Part of a small language model's weights: untied embeddings, a variant of Adam for these matrices.
MLP neurons of a small language model. Each row is named by its layer, matrix (down: output weights) and neuron, and shows model dimensions 0-127. Each number is 500 + 40 x the weight over its row's rms, rounded and kept within 0 to 999. Numbers have three digits each. A neuron's up and down rows have the sign that makes its largest values positive.
A block is one neuron, or neurons of one layer that tend to fire together. Before each block is what it responds to, as a language model described it from the Wikipedia text at the highest values.

Past-tense endings and counts
L2.down52:537468502567514469478463530526550530502543450538590527487480495448449501512473508504514443563604460519520476529530480512558500517510474492499486500454481538487555505468509506491502446553513474497480475588452463475473527513490495482534491515488519575493520528497509442481477514556484465544494370486526539502544523467511608532493574500508469505461448538438455477573437501486494392493475

Mid-word completion pieces
L9.down24:524507538535515531516582473594489516474515470447431549551510491454491497529474511450453471539517424510503522411418477516473487474488450523483466552452485539523573482437438512483553474513514433579520603478488475556524598430520519493475485462462460499492565534527524539488489517485504502492518488493545509492451513488509510551488513518563483495530463496412528532525493513558527515461495
L9.down41:543471496502502468502406396483567486540463476455471546468420458521467492527560447431534591512504503511555472432480561443532463455474534461583527533559531498524559473517509473454529492446466464563544494431489555453449464488477450471548538550479500469477419484482483489476481519497547522494491504462490514476479484530512463445525548515524551462508505457553453540488549529469568537496532
L9.down57:496482463469482511542459471511497527554525474476556509508525508457478455504477513525468545471440542507468504473524464550501445467498557537471507480541461510493490445474442495424519479600481436567492507466488508525540581537534474497456460530468531536470529453428479502478496503492534490546540505474537491507521478542523543440540504505475527564449430535454505527543506491504511512534492
L9.down90:492527493515490441426490496547544508504511488517489512467524444479550480555442548489465489449566442499562525510514482512527508485495580501498503570512496442482488555464449490512569483519500408526554439478487535549507494548536441453516433436503492520469426424528505530449578485473529485510473503414484492573435527512499478519509476503517499485528496482446511460515517449438535517534517
L9.down226:446401547506525496538454510498463464512458479498555537588475513414566415501459534492428539545433445490460532473460543481503470538514499531458468517525531459524488483533544547512462497517456467494500511569454447566516530446486478515490437582508449430498536555557516519543450483465491489467507490532473530451541474472535440469493524512467490524490462515413426483510450451511472436465501
L9.down430:562475512506548509490490589512471607469598528443462476481558470525522532447562525546541599534497518544536450513498487464493460457500539543486563492467503468428559501460475489540517501542502526527532536446492514553523575445521533430564578525469470534456497501486520520541461462511412611578531515555532511490511521486532506568550521478522488523510457545519513475553491547548486551543520
L9.down557:454444533549541552476422553467443495559495520464495499508489569486447495577486477552505405422504495487519555472464505512507445527501524473464505558447444564557520541500467550480517459564512433532440522449545502461522589398548497515453629548468472539479462526529509474507475457488441531486469466452510496476524564460477504501527506523445529460491469614511485508455486536484558435522534
L9.down606:488488440602495495466448495553492463437542562434504483516500511510509470523507476498598462447509487535528475486527561484461487468504551513528521543517526470542481488495541462588550485515478481512523503531485506546403490512546526481471650448519488531497537498459476501522565437556527405472519488473506446530501572511429502455549477508513463458504483528450441555482447592468500479506509

Mid-word subword fragments
L9.down147:506459512513403466524533519470492489517462409496555507496495519433476471510466510498526489492491502492424515546534545564495567427430546492472486531599522538602456470510563481507509481474520546546435525512485535429482447481472433522474555477418485491529476449449579491471575508588503453500491547546428498478493475463511483477559490510515563563528527516569491533532551460553444540511418
L9.down150:543447495507513491473503522494443486468509535473460539466495548449431530473498575464475551454505429451529498551488459550515485451543462537448498526450518526519487570537495556508570528541470535448477544514503538572496437498528501497521482478518590525494482461501522478536529505520412465504483480457489519600503507473525553563414511469423472440518509497511490522589567584548474537491552
L9.down206:553473523527532478564483481477541532511458503505506516468506462505480417466580529460497528492481453495546497540544481486461502463462516510463509524516467439499466501476552504536501499473532527513528506498400533524473527461542520496501360518489507554538560555506506499455499499524463449503505432522473464568554517383462440480514508478505548477492526524550494467513500507502464551649505
L9.down342:511573476408494545467529453489502575512536551442473505539570516513469466505512441475490462517536422510484473561459461532472470500495506460487484431488502504544477487553513487503505504521495559499473461437536481494499542474438533478485563499516473475476470487522544523461514516497444524491511529498453552512549530484553507486484449586461542491494525586496506490476507491528588521525567
L9.down345:538506461500484539443451496595490501566561558507544453522403394496527465437526487547476538491560504534513552505520518486477567474486538467505556463522462516529454414444555567493516539592500402519491525516471488539516481467529501570470436415479499538478542601549564522484491563481517521523572515529492527533481503532501524481533474500519477488450512381482592506476524499467519525486478
L9.down364:518514500541518483511466473513533484522475460529521471520559386470509557400530419479539529507528494549517559466417490524539505494430466485558508473459550540516462482452518502510443597445469581516526581463491486560559535497491518416519434446556493477580490511497454421539489484443522485473495529533535453529513526453499515493501517563420536436482539507483515456467516583450522596561524
L9.down365:456482471530471499466455531534483478559562474495494467489488459479519532458602466537479557558473454510548537531501509523433543477502470462522470513475471551557411461514559541510466483524499481503522525448474454494507442513482533478562618515486503474399491540480558557545407588477581402530495480511513457420503485474521462511434521496473527575529491519404431454505530538511586470495460
L9.down436:488544498493503557495521472496418522510515524542489552471518487527434545516491489516524533530469460476514518472461434477495521586519432481491494449423504540443587509416379527516483455501476467540519498448537513476475447494474460527521442472508498494497514512467557449476471567492482479471532440429409383524475439583490529522496555487533521465518470464472488519550493504502485461505494

List connectors after commas
L2.down271:533561484413498493413512503576473491453491501560510448450557473608484498451503533477485476473469483533516469478505517455533511557411590516556529481513480460496501466480548505576538514478451535533548502491481502460491554521445488549482450469471533508527488543498520552531532481515492461462474507535517473413542552487500540521491495539527509471431545564509534447449443461477458428523388

Mid-word subword fragments
L6.down11:508508531532426455470446487564511528506546557527467516518490520567470550500461501533518415516552474524495442466447525559550469525407561492425536464525544533545433530427519452513442455466528492523550508494545507536520493520521522513516458433489527466482488599535503427468530470466517518510501515530509459470490508513510487494564520492486421525463461578478451468491487547554483513430501
L6.down104:441523521548514529443531480443563413481506511536550475530503589454565564483471452509473488479507552486444537482449570475525527479472518499513576511435490480494465465516501533451471551443451590446550488535526503457446466472512440589543419459510500427486522567516503482530480481476464534456415451526506488472431472528442501498559496515497487461502567420534496461431529481541512515463550
L6.down263:475516487507438478419506555398518445498473605453436458454529551484505492429574457522461536568483503545532466450473498458467571459507497510474592481549435460555459523422470562443460505501535568514538478536500490458525453520502548478530499548463503524506545583500489502528435455531513536561589487551415488503434485443497502547522493465550468525507517485524537499475460507486473466478507
L6.down337:519475548538534526582544503503481569510455529596550489477464489500467544473483488482497574530518548545480547520541505548519527539487495561500540514542573434482557493473518544448510492480546521453524510487416512602565501500495473464464496516496494483531462501551471447497490449511542469521535521507529498522525461518431480526538469500485524579551505478499556480522491539477468544509537
L6.down407:510495519533471499419563517482529513508473521489555494530525552485457528478442548498491502534484547484469573553593466462508523452502494475482464507519523508547522423502563480498544535513494497477538466466417408523459519509460499435462522440503476539532515535419511470489587504490521566521470551530515481480421458459502505573535600538490520555471475488540536436510512566509508505570541
L6.down476:499493512510531546549564551462538447473503479478542480479481479407492504458540527470375474542490502482504550560503470541519467562511505527474501511485478558564521439498520486433492511499464496529477501534563512503454471587480515472565418544464494475461515528445500480464492490500485472425435563565502494465498523426510508588503517527467467493538489465523466479400505483571561560446495
L6.down535:556494524466497496455517501570484440528533482565466553511491525554489495520523442511522537469458507513503511516543555526470483588459527554538547516549501441498592520496469512474420496510487503523504508587480530535467452536523455458692663442462591448480501478437492499543510527474502499481549506483537491486459569537520478462536570541462499516524438519481509541516447450482455537477460
L6.down633:501536460490556429443502476506440542580465469589469493489421513504529481466464528422455471523521499551516464506477554589490566473523517465430504543490506508499498514559502531482526454524559500550440522487535499495507526411505523448530519508426462509536473517471507508555497524446545492596526518496595563436507518513499488582489491492483464482491481539570455417547455381502520452489475